MLP neurons of a small language model. Each row is named by its layer, matrix (gate and up: input weights) and neuron, and shows model dimensions 16-143. Each number is 50 + 15 x the weight over its row's rms, rounded and kept within 0 to 99. A neuron's up and down rows have the sign that makes its largest values positive.
After each neuron's rows, "fires on" lists the tokens most often at its 100 highest values on Wikipedia text that the model never trained on.

L11.gate82:54 75 46 73 37 48 50 56 61 28 69 34 66 38 53 42 32 55 63 65 26 63 74 49 50 35 36 51 47 48 52 61 51 50 48 47 65 47 60 36 46 60 27 50 53 54 61 52 49 61 62 36 47 29 56 69 39 90 59 43 28 84 71 34 32 43 61 50 46 54 56 21 58 44 49 49 22 64 77 65 58 73 42 34 71 24 75 63 45 65 39 60 58 41 51 43 40 52 50 45 82 72 60 39 63 35 32 43 45 56 39 36 45 63 65 45 45 27 89 57 51 41 54 52 28 74 67 47
L11.up82:54 60 66 60 56 74 52 73 46 29 36 39 63 39 52 33 43 67 54 59 65 59 61 45 65 56 43 46 53 79 81 24 61 48 67 51 24 62 40 53 50 77 66 52 66 46 47 41 52 36 48 53 46 41 43 62 16 72 60 46 45 58 60 55 52 46 64 46 29 48 51 62 58 17 32 61 31 65 47 73 51 56 45 31 24 50 50 51 62 20 36 74 65 47 42 32 76 56 35 40 37 71 55 04 62 39 61 54 60 59 36 82 58 64 53 59 53 28 68 46 41 46 60 56 42 58 65 66
fires on: "l", "il", "\n"

L10.gate91:40 45 72 67 63 53 78 45 52 42 33 41 51 35 58 45 59 60 50 50 60 36 52 35 41 74 67 72 67 76 69 37 54 44 38 36 53 43 52 30 38 69 46 40 39 13 51 53 82 42 56 66 27 43 46 42 26 56 33 49 33 37 63 51 32 44 28 35 18 67 55 81 59 70 30 69 44 60 50 36 46 58 33 55 54 57 56 74 72 45 53 71 61 34 62 45 26 64 53 37 33 62 53 30 51 22 77 53 23 77 58 63 64 44 43 33 60 46 51 36 43 46 28 31 78 58 49 62
L10.up91:28 55 62 43 73 44 51 61 47 49 53 37 29 41 57 37 50 61 76 36 81 62 49 59 71 62 50 55 43 56 76 37 31 56 57 45 57 75 37 45 65 66 45 34 71 52 52 50 57 49 56 46 44 39 46 56 35 52 43 54 40 50 69 53 26 62 52 42 47 60 60 63 61 40 28 55 50 48 83 68 51 51 51 52 65 57 37 56 58 42 63 86 54 48 63 40 65 60 52 30 67 76 25 29 42 23 73 58 42 73 63 29 71 65 72 27 26 24 31 46 34 55 43 38 49 64 41 65
fires on: "l", "ne", "ur", "ine", "il", "ina"

L12.gate226:04 53 60 60 41 33 37 54 48 45 52 17 67 52 53 36 45 44 55 24 55 49 46 59 56 53 58 25 31 28 33 38 66 61 69 72 61 19 44 39 51 52 80 63 53 53 30 44 29 45 09 42 56 64 64 47 77 57 56 50 41 32 62 07 46 50 43 61 45 25 47 51 41 46 48 49 71 59 65 35 16 43 40 51 39 77 54 55 23 54 69 30 34 18 56 30 40 44 69 41 53 52 34 63 24 29 47 57 68 63 53 49 51 59 55 42 68 65 16 81 49 63 56 49 36 50 54 73
L12.up226:37 37 78 40 67 37 58 41 46 20 57 24 62 51 38 43 46 47 69 25 70 59 49 37 66 44 47 16 19 40 55 33 77 42 61 65 43 42 42 38 57 63 59 50 61 58 25 50 54 57 17 50 53 46 72 54 34 62 71 60 27 26 51 23 43 39 64 40 51 25 50 59 53 77 41 40 63 52 55 25 20 39 69 46 23 44 43 68 36 63 74 58 42 37 44 39 43 48 75 27 51 73 31 52 31 43 60 71 64 63 65 52 53 50 81 32 56 72 32 69 48 51 33 44 53 61 55 70
fires on: "ang", "it", "aw", "are", "ig", "ng"

L3.gate203:46 27 33 37 46 69 35 65 33 48 44 41 63 50 50 50 69 49 25 44 39 44 52 59 47 25 13 44 51 43 62 67 17 26 48 30 66 45 22 56 51 50 56 57 39 63 79 64 82 53 60 34 50 70 50 49 32 44 54 37 48 49 29 58 53 36 21 47 52 62 46 59 26 49 46 68 29 29 41 44 72 26 68 65 58 23 30 53 47 46 61 58 45 47 33 22 38 50 50 71 54 58 45 26 55 32 28 83 62 63 54 41 18 48 74 57 58 49 43 29 59 45 62 31 42 49 65 79
L3.up203:65 52 46 53 38 38 34 52 40 46 49 58 69 46 48 47 52 39 22 25 36 55 67 42 37 30 26 43 72 13 58 55 39 48 44 58 73 53 32 40 48 44 46 74 35 43 55 55 58 32 51 50 56 95 74 47 40 57 76 56 20 29 60 48 51 30 30 44 31 47 35 62 26 60 37 62 37 39 58 39 64 32 54 46 46 16 49 59 39 18 49 74 54 38 42 38 59 42 38 99 62 40 45 33 45 21 41 84 38 66 60 32 37 39 66 55 55 64 21 45 55 44 70 58 42 53 67 73
fires on: "200", "201", " Un", "202", "199", " Sp"

L5.gate239:37 47 52 55 52 44 48 54 64 38 52 73 36 31 51 47 45 41 35 40 58 49 43 70 48 32 54 52 43 64 54 49 58 32 34 53 64 43 58 66 79 44 70 77 48 40 24 55 47 60 43 68 86 86 54 63 51 28 50 42 54 92 43 36 59 47 67 33 43 56 49 45 61 44 70 63 61 57 81 74 45 40 43 45 54 52 18 84 29 58 23 48 28 43 10 25 74 22 61 28 37 49 35 26 50 45 39 47 72 59 63 22 16 42 43 27 54 39 70 81 46 39 36 83 50 68 54 50
L5.up239:44 52 36 58 62 18 71 48 58 23 48 72 34 29 64 58 46 45 36 38 60 54 63 72 43 29 72 41 45 65 50 81 63 43 42 34 58 55 49 62 61 32 57 76 42 28 10 37 43 58 59 48 78 64 51 67 45 36 51 46 59 81 49 62 56 71 62 44 46 58 45 57 85 53 65 62 50 57 83 53 46 43 44 28 44 39 11 75 43 57 38 68 49 60 06 39 60 36 66 38 38 44 35 58 68 52 47 35 70 37 46 27 15 53 41 37 63 45 61 84 42 37 48 74 49 54 54 50
fires on: "ul", "ob", "on", "ri", "ra", "eb"

L2.gate220:43 55 54 64 59 97 45 59 44 51 41 38 42 47 22 58 56 32 37 61 41 34 42 74 33 60 36 75 53 65 67 50 48 49 62 25 77 29 42 52 45 79 61 69 45 53 50 43 42 45 71 35 67 82 62 43 65 49 61 57 50 51 40 47 32 79 63 45 72 38 78 40 35 39 84 42 45 45 54 56 59 40 43 22 67 44 59 55 65 27 31 55 29 53 55 48 41 34 53 68 31 58 52 39 80 45 48 38 33 34 48 42 52 55 73 41 72 47 38 33 39 43 60 51 27 55 50 42
L2.up220:38 23 44 52 54 65 41 67 35 43 26 45 50 53 39 49 74 52 29 59 54 50 40 63 27 55 39 60 51 64 55 65 18 35 37 23 68 51 43 49 47 76 53 60 33 57 63 57 38 55 61 28 81 69 56 42 60 62 64 50 68 56 51 54 13 41 64 48 74 45 74 53 36 44 75 34 42 54 38 48 72 59 65 22 42 42 72 54 51 67 55 77 38 76 48 50 28 58 32 83 24 65 45 32 68 44 47 41 34 30 40 44 57 38 66 52 75 47 52 47 52 74 78 60 20 71 40 41
fires on: " their", " its"

L9.gate5:33 60 90 61 53 54 79 30 35 42 59 33 61 50 50 96 34 35 43 16 51 55 67 49 56 72 44 73 17 64 41 40 42 57 43 40 52 55 30 60 38 42 53 51 35 89 45 70 59 58 67 45 60 38 24 60 38 45 38 51 44 51 40 71 47 48 21 37 55 50 72 58 49 40 52 61 43 53 41 43 45 60 75 69 43 35 43 44 55 48 43 38 70 15 66 39 61 58 55 26 39 53 52 50 68 54 50 36 63 44 48 74 95 35 48 59 35 22 30 32 72 63 45 65 39 50 44 67
L9.up5:39 56 74 58 50 49 66 50 41 53 55 51 62 34 58 90 53 45 24 25 50 65 71 33 68 68 42 58 25 77 53 42 46 76 69 36 42 61 32 46 51 47 59 46 34 72 57 70 47 50 77 40 84 39 22 49 43 48 44 62 40 42 22 44 49 64 30 66 51 37 47 61 63 40 45 48 29 39 68 43 47 58 73 67 59 24 45 47 20 53 51 54 71 19 73 56 35 47 48 37 34 63 51 47 61 68 69 33 64 36 16 49 69 19 48 46 44 21 14 35 57 61 35 59 35 61 46 59
fires on: "ed", "al", "s", "k", "od", "ri"

L8.gate150:27 35 55 45 39 36 51 44 62 52 48 33 70 46 44 41 45 46 31 63 28 40 58 56 48 51 90 56 60 48 36 57 55 66 46 39 69 54 53 59 56 23 42 57 66 18 49 45 54 40 54 59 67 43 73 22 54 56 66 48 77 40 37 64 52 82 15 52 29 41 61 67 62 53 37 66 46 52 37 47 18 57 31 66 27 35 60 65 32 67 57 19 29 50 31 61 31 57 63 53 46 30 36 53 53 38 17 51 33 51 52 47 32 62 20 36 52 27 39 47 49 74 43 45 34 53 54 61
L8.up150:38 21 62 43 42 44 43 49 71 71 63 48 85 56 39 35 25 46 33 53 28 56 60 67 49 65 54 63 62 48 28 48 42 43 44 41 56 38 41 63 44 41 24 66 25 25 50 56 57 60 56 57 56 49 74 31 49 50 65 36 76 39 38 72 37 63 31 33 38 53 77 53 61 46 52 72 42 54 43 32 44 69 55 63 26 28 56 46 39 30 59 10 56 40 23 71 47 55 51 69 63 34 56 43 47 58 26 70 35 69 55 66 61 38 15 31 65 27 53 55 57 53 62 42 34 18 55 55
fires on: " sc", " Sc"

L11.gate18:60 42 67 48 68 49 70 57 32 58 22 62 36 56 56 63 50 49 68 34 82 49 53 46 49 57 51 57 57 47 47 52 52 39 39 46 37 32 43 37 59 17 15 57 37 32 51 65 46 44 50 33 40 35 47 47 68 26 25 62 62 40 62 45 82 31 56 08 21 71 44 31 46 43 33 53 69 52 49 36 36 52 80 43 63 36 58 33 41 37 40 44 29 22 75 64 06 49 38 29 50 22 63 57 49 61 59 22 42 40 40 46 54 38 49 23 68 33 46 65 51 56 57 56 71 32 69 36
L11.up18:46 44 68 36 49 54 28 26 67 75 83 33 43 26 72 60 50 51 41 62 48 62 36 66 59 28 55 23 45 84 44 52 34 66 55 73 60 42 68 25 38 64 53 50 65 70 51 60 37 55 41 69 39 55 44 55 58 49 64 51 26 67 57 41 52 65 74 68 43 50 37 65 50 59 26 58 33 44 67 71 35 38 73 64 30 70 40 42 55 37 71 30 71 38 73 65 23 74 85 34 47 61 63 52 58 46 39 56 40 37 41 49 40 36 39 69 59 60 64 65 54 77 55 65 65 68 76 63
fires on: "is", "es", "ay", "own", "e"

L6.gate292:46 55 53 60 76 47 58 24 60 68 40 50 23 47 57 39 91 57 53 26 51 29 33 46 73 50 49 37 65 62 42 58 51 57 49 57 62 20 57 69 45 47 40 67 35 55 45 56 51 59 60 34 59 81 52 49 70 48 00 60 78 48 51 59 69 49 49 52 36 38 34 33 53 55 45 58 68 53 63 61 19 46 57 44 67 58 53 38 38 68 66 50 40 63 50 52 65 29 59 48 47 53 59 45 72 53 67 25 43 45 62 51 24 88 46 43 63 26 35 46 52 60 14 48 32 42 62 48
L6.up292:52 34 57 45 42 60 53 45 73 52 74 38 52 30 66 37 43 34 72 60 77 64 25 45 22 65 66 20 71 55 55 59 58 43 65 46 66 56 78 26 44 55 48 21 53 41 58 53 53 53 72 35 31 44 58 53 77 35 27 42 44 41 54 42 65 68 71 45 49 60 58 37 56 62 33 47 41 33 09 74 67 60 53 64 55 58 47 39 60 69 18 29 47 58 60 84 39 78 62 44 44 42 29 25 63 17 54 52 43 39 34 66 42 40 49 57 61 35 49 54 40 65 35 53 66 50 58 31
fires on: " dis", " comm", "ew", "is", "e", " Comm"

L12.gate69:10 61 68 45 35 66 60 68 64 63 37 37 40 55 89 52 30 34 60 56 62 66 44 42 61 56 78 56 55 38 63 51 41 31 62 67 29 60 66 57 36 42 30 34 34 45 60 78 49 65 40 24 59 55 77 17 72 41 32 70 38 39 77 54 45 58 63 62 53 38 55 63 54 22 26 40 51 43 47 64 58 56 79 52 35 64 32 36 43 42 52 50 34 46 47 64 44 78 44 43 36 38 54 37 70 58 62 25 49 37 40 46 50 33 29 55 59 41 39 73 77 69 15 47 62 30 56 16
L12.up69:51 52 88 49 33 41 59 64 46 71 46 62 58 37 60 50 56 44 37 22 36 41 43 53 70 63 68 27 79 45 41 50 28 31 48 55 51 74 60 47 48 56 00 30 57 53 59 30 49 67 12 35 42 37 74 46 82 46 47 57 32 58 41 56 51 68 52 31 33 55 54 76 65 43 33 41 53 72 67 64 58 60 67 52 58 54 52 32 20 50 50 19 50 32 65 53 49 53 20 45 41 65 58 53 40 56 48 51 43 46 28 49 72 42 35 39 48 38 48 54 64 60 44 55 80 34 66 33
fires on: "es", " des", "et", "s", "iss", "e"

L3.gate88:53 30 47 65 48 61 40 56 44 91 58 60 52 70 52 34 37 23 56 50 32 49 60 37 50 33 39 40 36 49 46 58 65 60 45 24 45 61 58 18 48 14 50 64 61 44 25 61 56 45 41 66 51 34 51 34 76 24 56 30 46 62 49 40 36 61 31 29 18 39 62 56 51 40 61 59 25 56 52 29 40 67 38 72 30 43 54 48 34 54 37 37 52 61 34 43 37 37 77 39 47 27 52 55 48 59 46 51 40 46 54 74 55 42 12 50 62 40 61 46 54 73 64 42 53 62 45 61
L3.up88:46 41 35 44 37 37 38 47 59 44 50 37 53 52 26 27 32 35 54 58 41 47 74 42 61 57 67 69 70 70 18 35 64 47 60 32 47 49 43 57 33 69 46 65 88 42 36 41 49 35 52 47 50 44 55 66 41 29 50 58 63 21 34 43 51 55 20 22 50 49 68 67 61 49 64 42 25 58 34 34 44 59 75 45 36 67 55 48 53 38 45 23 41 43 00 63 19 37 51 70 79 45 73 42 52 48 58 61 44 52 38 29 55 60 53 42 54 39 45 43 54 37 48 67 68 60 49 35
fires on: " sc", " Sc"

L8.gate123:45 28 32 19 59 61 43 46 47 88 52 36 53 60 51 61 72 29 42 58 50 52 89 63 34 60 80 53 47 47 47 24 54 40 55 59 57 27 33 57 46 34 46 62 56 63 51 50 35 32 46 78 46 57 68 43 26 37 59 12 43 58 56 59 36 60 42 35 38 48 71 41 73 47 73 60 68 40 36 36 25 75 51 76 39 59 56 58 53 58 76 35 25 41 42 68 46 42 56 59 72 48 40 75 56 59 50 69 19 30 72 50 56 45 42 34 61 23 50 42 43 40 99 41 45 57 71 42
L8.up123:42 26 46 12 47 58 41 61 59 73 54 54 41 77 27 34 56 37 47 51 27 78 70 60 48 36 66 60 43 49 30 41 42 50 37 57 71 32 22 41 46 62 62 46 63 34 50 63 41 43 38 43 37 39 57 36 29 26 67 17 45 32 61 58 42 62 47 23 50 20 63 63 73 54 65 68 57 50 44 14 36 70 49 75 50 38 48 30 67 52 83 27 34 73 41 45 54 41 69 54 74 50 47 44 32 42 28 60 35 35 42 57 58 44 38 61 59 26 64 32 42 56 66 35 60 69 50 39
fires on: " sc", " f", "ast"

L4.gate87:40 61 17 36 38 64 46 14 33 65 27 41 68 76 41 59 16 58 44 63 40 47 54 42 31 84 45 54 45 61 75 40 46 45 50 15 47 37 39 46 48 53 35 40 47 15 55 47 59 59 34 71 29 47 48 31 35 44 57 52 52 47 30 57 34 45 28 33 19 69 40 48 41 54 49 65 33 41 44 51 47 61 31 51 65 52 40 51 60 32 63 53 75 67 24 47 71 45 44 47 42 55 43 41 51 29 82 69 66 54 40 41 34 31 86 25 56 52 35 27 46 45 61 28 50 39 47 86
L4.up87:37 98 29 46 33 70 49 09 33 35 61 61 66 65 35 48 37 47 34 88 37 89 62 38 51 87 58 55 50 57 76 38 75 88 50 51 53 54 51 71 20 44 59 28 46 37 49 61 63 50 35 64 53 53 60 50 47 40 33 27 45 45 43 54 39 76 33 40 42 48 40 69 57 39 65 66 59 62 32 44 41 75 45 56 67 48 43 54 37 39 60 66 54 63 46 45 65 38 65 73 38 68 62 44 67 44 63 73 64 68 45 35 51 58 66 36 68 66 52 43 60 29 67 30 54 34 36 64
fires on: "res", "ol"

L2.gate248:53 54 45 49 33 36 32 51 49 36 50 63 70 46 32 60 67 38 35 70 53 32 61 81 20 62 56 58 58 66 68 52 53 61 34 20 50 36 44 52 59 27 74 25 71 36 53 53 59 71 59 35 52 42 32 36 47 64 27 31 63 62 51 42 38 43 58 68 50 73 46 53 40 59 64 55 53 56 52 48 42 61 62 70 61 68 67 15 35 45 26 24 23 50 46 26 50 31 54 60 20 86 42 47 51 26 54 55 61 47 57 23 26 49 60 34 76 56 48 45 34 44 45 47 61 35 85 51
L2.up248:72 64 62 83 28 31 55 20 40 48 39 28 60 62 52 60 53 50 66 52 48 56 55 41 32 54 41 46 43 20 50 35 67 83 35 21 72 57 76 52 59 35 68 63 62 48 16 72 30 34 59 64 38 43 33 58 46 57 52 48 50 51 46 54 62 63 67 54 60 45 42 61 41 75 47 95 37 49 51 59 34 76 29 77 60 36 36 44 39 33 61 60 41 15 83 57 46 54 45 66 48 73 31 37 58 35 60 40 47 65 70 48 37 41 61 41 41 50 37 63 72 34 42 31 70 26 50 44
fires on: " United", " bec", "&"

L9.gate232:57 53 67 75 40 35 48 56 42 28 32 51 56 64 50 62 34 38 73 40 59 64 54 60 45 63 37 36 45 30 80 17 77 63 58 27 50 48 58 47 47 64 60 93 51 74 35 55 66 65 56 56 63 54 60 56 44 66 76 66 32 52 66 52 25 63 58 63 28 37 47 44 37 83 40 64 40 46 39 45 49 54 72 66 40 20 55 35 35 25 62 64 33 46 53 54 59 36 58 39 42 74 26 56 67 20 36 43 51 45 70 47 40 62 62 23 56 47 21 45 72 62 40 71 45 44 63 39
L9.up232:91 46 59 71 53 35 41 37 44 55 27 44 73 62 44 54 56 41 60 32 47 60 41 34 42 46 30 41 53 39 62 29 66 54 64 32 71 50 53 57 77 45 90 74 62 63 34 75 71 64 62 68 51 48 49 43 54 53 42 48 43 76 50 46 59 47 47 67 45 34 47 47 41 70 56 55 42 46 49 53 34 58 57 60 47 21 23 39 37 19 53 62 35 51 74 47 50 50 56 44 49 75 26 64 58 24 35 37 55 57 79 28 39 56 73 49 32 31 21 55 77 40 32 71 73 47 42 49
fires on: " United", "ampions", "ited"

L10.gate262:75 48 76 76 47 52 48 38 45 61 43 64 58 34 41 46 26 44 61 02 47 44 50 52 36 63 35 18 60 63 61 67 37 67 42 26 64 52 70 54 68 60 47 50 64 65 54 41 72 61 50 79 33 58 51 58 56 36 38 46 35 64 59 43 48 58 40 48 39 63 46 50 34 62 52 50 54 46 36 65 33 67 53 59 55 60 57 60 28 47 62 52 45 78 68 67 44 20 44 52 57 44 30 64 39 35 64 56 44 38 58 56 23 64 62 41 57 50 42 90 76 27 34 57 84 40 50 32
L10.up262:65 47 66 51 61 48 64 35 39 59 42 48 66 66 26 30 47 52 60 14 56 39 74 73 32 55 32 10 33 61 61 58 54 46 44 24 68 47 65 33 50 65 36 46 51 65 47 68 50 73 55 81 41 32 45 61 55 48 35 44 31 63 67 42 43 63 57 38 64 66 47 53 17 51 57 30 49 55 36 68 35 74 56 78 52 52 36 42 41 28 47 55 45 69 84 63 63 37 32 44 43 31 20 66 34 34 65 48 50 41 59 61 48 63 76 40 75 34 24 61 76 26 46 53 65 36 56 46
fires on: " le", " United", " Le", "ball", "ampions"

L9.gate214:67 51 43 69 46 64 54 40 71 40 24 50 47 32 32 27 64 48 45 40 49 54 24 59 50 35 48 30 60 53 26 60 46 78 43 56 44 43 37 32 50 55 35 39 49 44 62 66 28 44 91 33 38 56 55 46 28 56 42 17 25 76 67 62 46 35 30 42 40 55 47 49 39 50 61 76 41 63 67 45 62 27 44 63 56 61 71 43 49 47 58 42 35 46 59 32 37 75 42 34 63 59 53 38 56 48 36 57 41 54 48 56 55 84 40 49 33 72 29 58 40 71 63 44 17 11 39 34
L9.up214:58 49 52 51 43 61 58 45 65 41 33 44 51 48 39 22 53 51 56 36 23 55 12 63 46 54 32 39 59 41 25 43 47 76 48 71 38 37 39 28 47 74 26 41 57 46 69 69 39 50 75 27 30 51 52 44 32 54 67 37 37 57 74 65 38 21 34 43 46 79 36 45 52 30 63 69 48 74 59 61 57 28 37 60 48 45 54 51 57 40 56 66 13 40 68 20 35 72 31 49 55 54 64 54 59 77 52 54 47 65 43 38 57 80 53 41 30 52 33 46 39 58 88 58 29 22 38 52
fires on: " Part", "ubl", " part", "\n", "ran"

L7.gate134:43 60 24 58 50 43 46 11 68 51 47 49 48 48 64 65 47 37 20 45 67 74 48 33 38 56 50 38 44 64 62 91 54 59 56 35 23 51 47 33 39 54 56 50 51 44 76 39 49 47 78 62 58 35 49 61 32 55 53 28 41 40 68 39 22 50 57 28 63 31 54 58 45 55 56 66 70 38 80 46 62 34 46 44 27 62 38 30 75 56 69 35 31 50 32 65 54 64 75 43 54 71 62 60 85 30 60 38 81 40 63 47 28 54 47 62 50 47 51 79 19 55 53 73 49 49 46 72
L7.up134:51 60 37 36 29 51 74 38 52 32 39 31 59 63 37 43 63 45 39 57 37 40 49 44 61 51 15 57 48 30 66 71 57 43 62 49 17 44 41 33 60 73 30 51 75 80 83 43 59 58 52 43 56 83 35 70 77 32 48 50 37 61 22 61 49 63 43 55 53 50 40 33 38 18 43 62 46 60 72 53 28 62 54 34 42 58 31 29 57 69 48 85 06 46 81 51 78 65 54 43 59 39 66 54 68 61 59 71 35 48 52 33 25 70 49 56 67 67 36 46 33 48 79 43 65 52 54 46
fires on: " part", " Part", "un", "ember"

L10.gate162:43 50 54 54 59 52 45 58 51 79 39 31 38 66 55 44 42 57 99 50 68 65 41 55 41 73 45 43 49 59 49 26 38 47 76 63 55 45 43 57 34 23 36 27 52 51 39 20 42 39 58 68 73 36 75 33 48 48 66 40 65 17 38 58 63 25 58 48 51 54 61 44 55 50 34 64 58 23 48 50 10 38 49 51 59 48 48 15 39 34 72 49 54 53 62 44 38 68 54 42 16 45 53 73 42 54 33 32 32 60 58 55 65 60 48 50 51 49 36 41 68 57 28 47 46 54 68 51
L10.up162:23 59 38 56 44 42 23 48 68 61 61 56 62 63 56 38 43 35 64 51 55 65 35 59 53 53 40 38 43 58 18 34 52 60 65 52 67 34 44 58 47 61 41 48 39 76 46 12 51 52 69 45 55 64 74 20 45 57 62 68 47 49 44 59 47 48 62 38 37 58 45 58 60 63 56 58 36 67 65 70 33 47 77 39 42 31 70 30 33 43 65 64 52 38 87 54 34 57 51 48 53 48 45 68 56 44 43 18 38 40 55 57 37 31 75 48 48 36 33 62 84 52 00 66 81 49 50 65
fires on: "it", "ie", "ll", "and", "oll"

L6.gate163:19 66 30 52 54 61 46 34 59 42 46 63 68 39 25 52 47 50 40 57 53 80 59 52 46 57 51 74 65 82 52 56 74 60 63 37 31 53 91 50 38 48 52 45 64 28 23 63 44 42 47 35 53 33 66 53 53 42 36 39 58 59 51 33 29 65 43 58 60 48 32 94 36 93 81 75 60 57 47 44 54 62 33 59 41 51 51 73 58 20 48 56 40 40 23 47 52 75 59 45 50 81 48 35 54 48 37 60 79 58 61 38 27 34 55 62 47 38 39 54 18 44 62 34 55 42 50 49
L6.up163:52 60 43 47 24 63 58 43 43 58 61 68 70 50 20 49 47 53 44 38 41 95 63 51 44 38 47 68 76 54 36 75 73 79 62 53 42 53 79 55 33 54 50 41 43 71 11 96 45 50 51 32 48 39 58 56 54 54 53 58 27 48 60 36 51 87 30 50 79 61 30 76 28 54 47 59 38 32 34 27 45 52 35 61 57 49 59 58 48 29 59 48 55 37 28 50 52 52 61 53 69 47 52 41 54 38 37 71 78 41 68 48 54 33 51 55 42 52 54 32 36 60 70 29 57 57 53 40
fires on: "ers", "res"

L8.gate284:70 32 25 64 70 51 41 23 33 59 41 58 63 53 73 46 48 52 41 61 26 59 54 34 34 37 68 56 58 50 61 56 60 53 34 28 43 43 61 19 62 37 77 48 28 26 26 52 46 58 35 50 55 50 64 75 31 37 23 45 48 57 75 40 68 72 54 60 52 38 41 42 71 70 38 16 49 76 45 50 55 31 30 49 41 61 32 60 68 63 30 38 68 36 17 44 53 48 57 61 56 65 63 70 76 36 63 46 52 68 37 33 21 53 52 70 43 57 64 37 15 39 36 68 40 38 78 48
L8.up284:67 48 62 35 54 16 61 33 34 35 48 68 50 55 62 38 68 45 41 49 33 56 51 51 51 36 66 52 49 76 40 27 50 61 54 38 41 55 58 49 54 47 47 41 34 15 04 46 57 56 67 47 67 47 54 45 40 39 25 76 37 58 82 44 69 64 39 76 62 51 39 70 64 42 42 56 38 49 60 49 59 40 47 67 37 38 49 38 55 60 66 27 60 24 32 39 05 65 39 52 47 49 38 74 52 52 62 32 72 58 59 34 18 35 37 14 66 30 71 42 67 70 70 78 59 56 42 43
fires on: " as", "ra", "ron", " was", " by", "ri"

L2.gate209:31 53 55 54 34 56 57 51 00 53 31 33 59 36 57 39 36 41 27 48 66 43 30 66 31 42 41 47 61 64 83 71 53 32 68 23 61 22 51 45 37 49 53 62 29 58 35 50 72 44 06 44 56 33 63 59 64 43 39 56 49 44 31 33 25 29 57 69 56 26 64 39 66 62 67 44 56 50 65 40 39 42 38 45 59 33 53 46 64 36 40 71 18 40 62 36 26 75 47 51 37 35 34 21 54 38 70 59 52 70 60 23 59 48 83 42 58 65 33 19 57 71 41 46 48 38 62 32
L2.up209:35 53 49 72 24 70 21 55 23 33 53 49 32 49 47 73 45 26 59 80 40 70 39 57 28 31 49 47 50 53 60 55 39 58 33 39 58 64 18 72 51 61 59 38 19 40 53 74 47 46 87 47 70 55 57 60 55 47 38 65 35 46 52 51 69 35 58 53 44 52 40 42 32 27 40 37 43 27 50 42 40 31 30 53 29 35 57 55 74 57 37 80 64 36 42 50 49 32 42 52 57 63 56 28 68 46 48 70 62 56 76 41 42 53 62 36 40 68 29 69 66 59 65 43 44 43 41 59
fires on: " their", "201", "\n"

L5.gate300:49 72 62 61 57 55 05 39 29 53 69 46 41 67 44 40 59 37 57 47 57 61 48 53 60 61 27 57 33 54 49 31 39 57 69 64 61 48 57 36 37 65 25 34 21 51 45 37 70 40 58 58 71 76 55 32 54 66 59 68 51 70 41 73 51 25 38 42 62 24 38 48 69 56 58 62 42 61 83 58 39 36 48 33 83 13 46 57 54 52 44 50 36 49 48 39 22 65 86 71 21 51 67 60 49 33 55 49 40 72 62 54 47 70 69 43 43 44 57 23 72 59 57 42 61 38 48 81
L5.up300:44 59 55 55 71 22 27 29 48 30 42 53 61 39 46 20 25 32 66 41 50 76 29 59 61 62 45 50 41 65 50 35 59 35 59 67 67 59 53 54 41 35 47 28 38 51 46 33 45 31 63 42 44 78 46 48 29 44 51 59 53 64 37 61 72 38 46 55 40 56 27 70 70 48 31 66 38 50 61 61 29 55 71 40 69 69 53 55 72 42 74 45 52 43 63 13 36 60 56 46 34 64 69 54 43 46 39 49 54 72 84 65 50 71 74 44 57 35 54 41 59 55 47 16 40 36 39 75
fires on: "ie", "oll"

L12.gate82:50 19 55 46 67 59 46 64 52 73 16 32 30 56 48 41 41 61 43 16 55 60 38 79 68 49 32 49 53 59 32 54 34 48 58 38 61 45 24 58 45 52 42 52 37 45 43 70 51 43 31 42 58 45 25 50 57 49 40 59 36 41 69 36 45 49 58 41 40 62 45 28 48 46 53 38 55 27 79 39 33 31 70 57 32 51 21 74 54 53 55 67 32 53 90 59 41 61 68 45 40 72 28 66 33 41 77 70 55 45 46 68 44 50 48 47 71 53 42 47 26 74 39 44 61 34 58 63
L12.up82:33 58 70 38 36 53 58 71 72 58 59 36 49 60 71 69 69 72 72 49 44 45 42 62 56 56 62 61 61 58 39 63 48 62 44 67 70 59 43 54 52 51 45 25 70 51 29 51 29 58 38 52 48 62 22 36 71 40 57 34 62 34 58 20 48 82 40 75 77 65 34 59 50 42 56 49 58 40 55 63 43 39 31 52 52 54 32 64 28 65 39 43 36 43 42 64 36 79 62 55 37 65 65 50 46 66 55 39 42 44 38 64 52 75 15 60 77 54 29 53 25 50 82 58 36 42 70 43
fires on: "ay", "own", "k", "N", "f"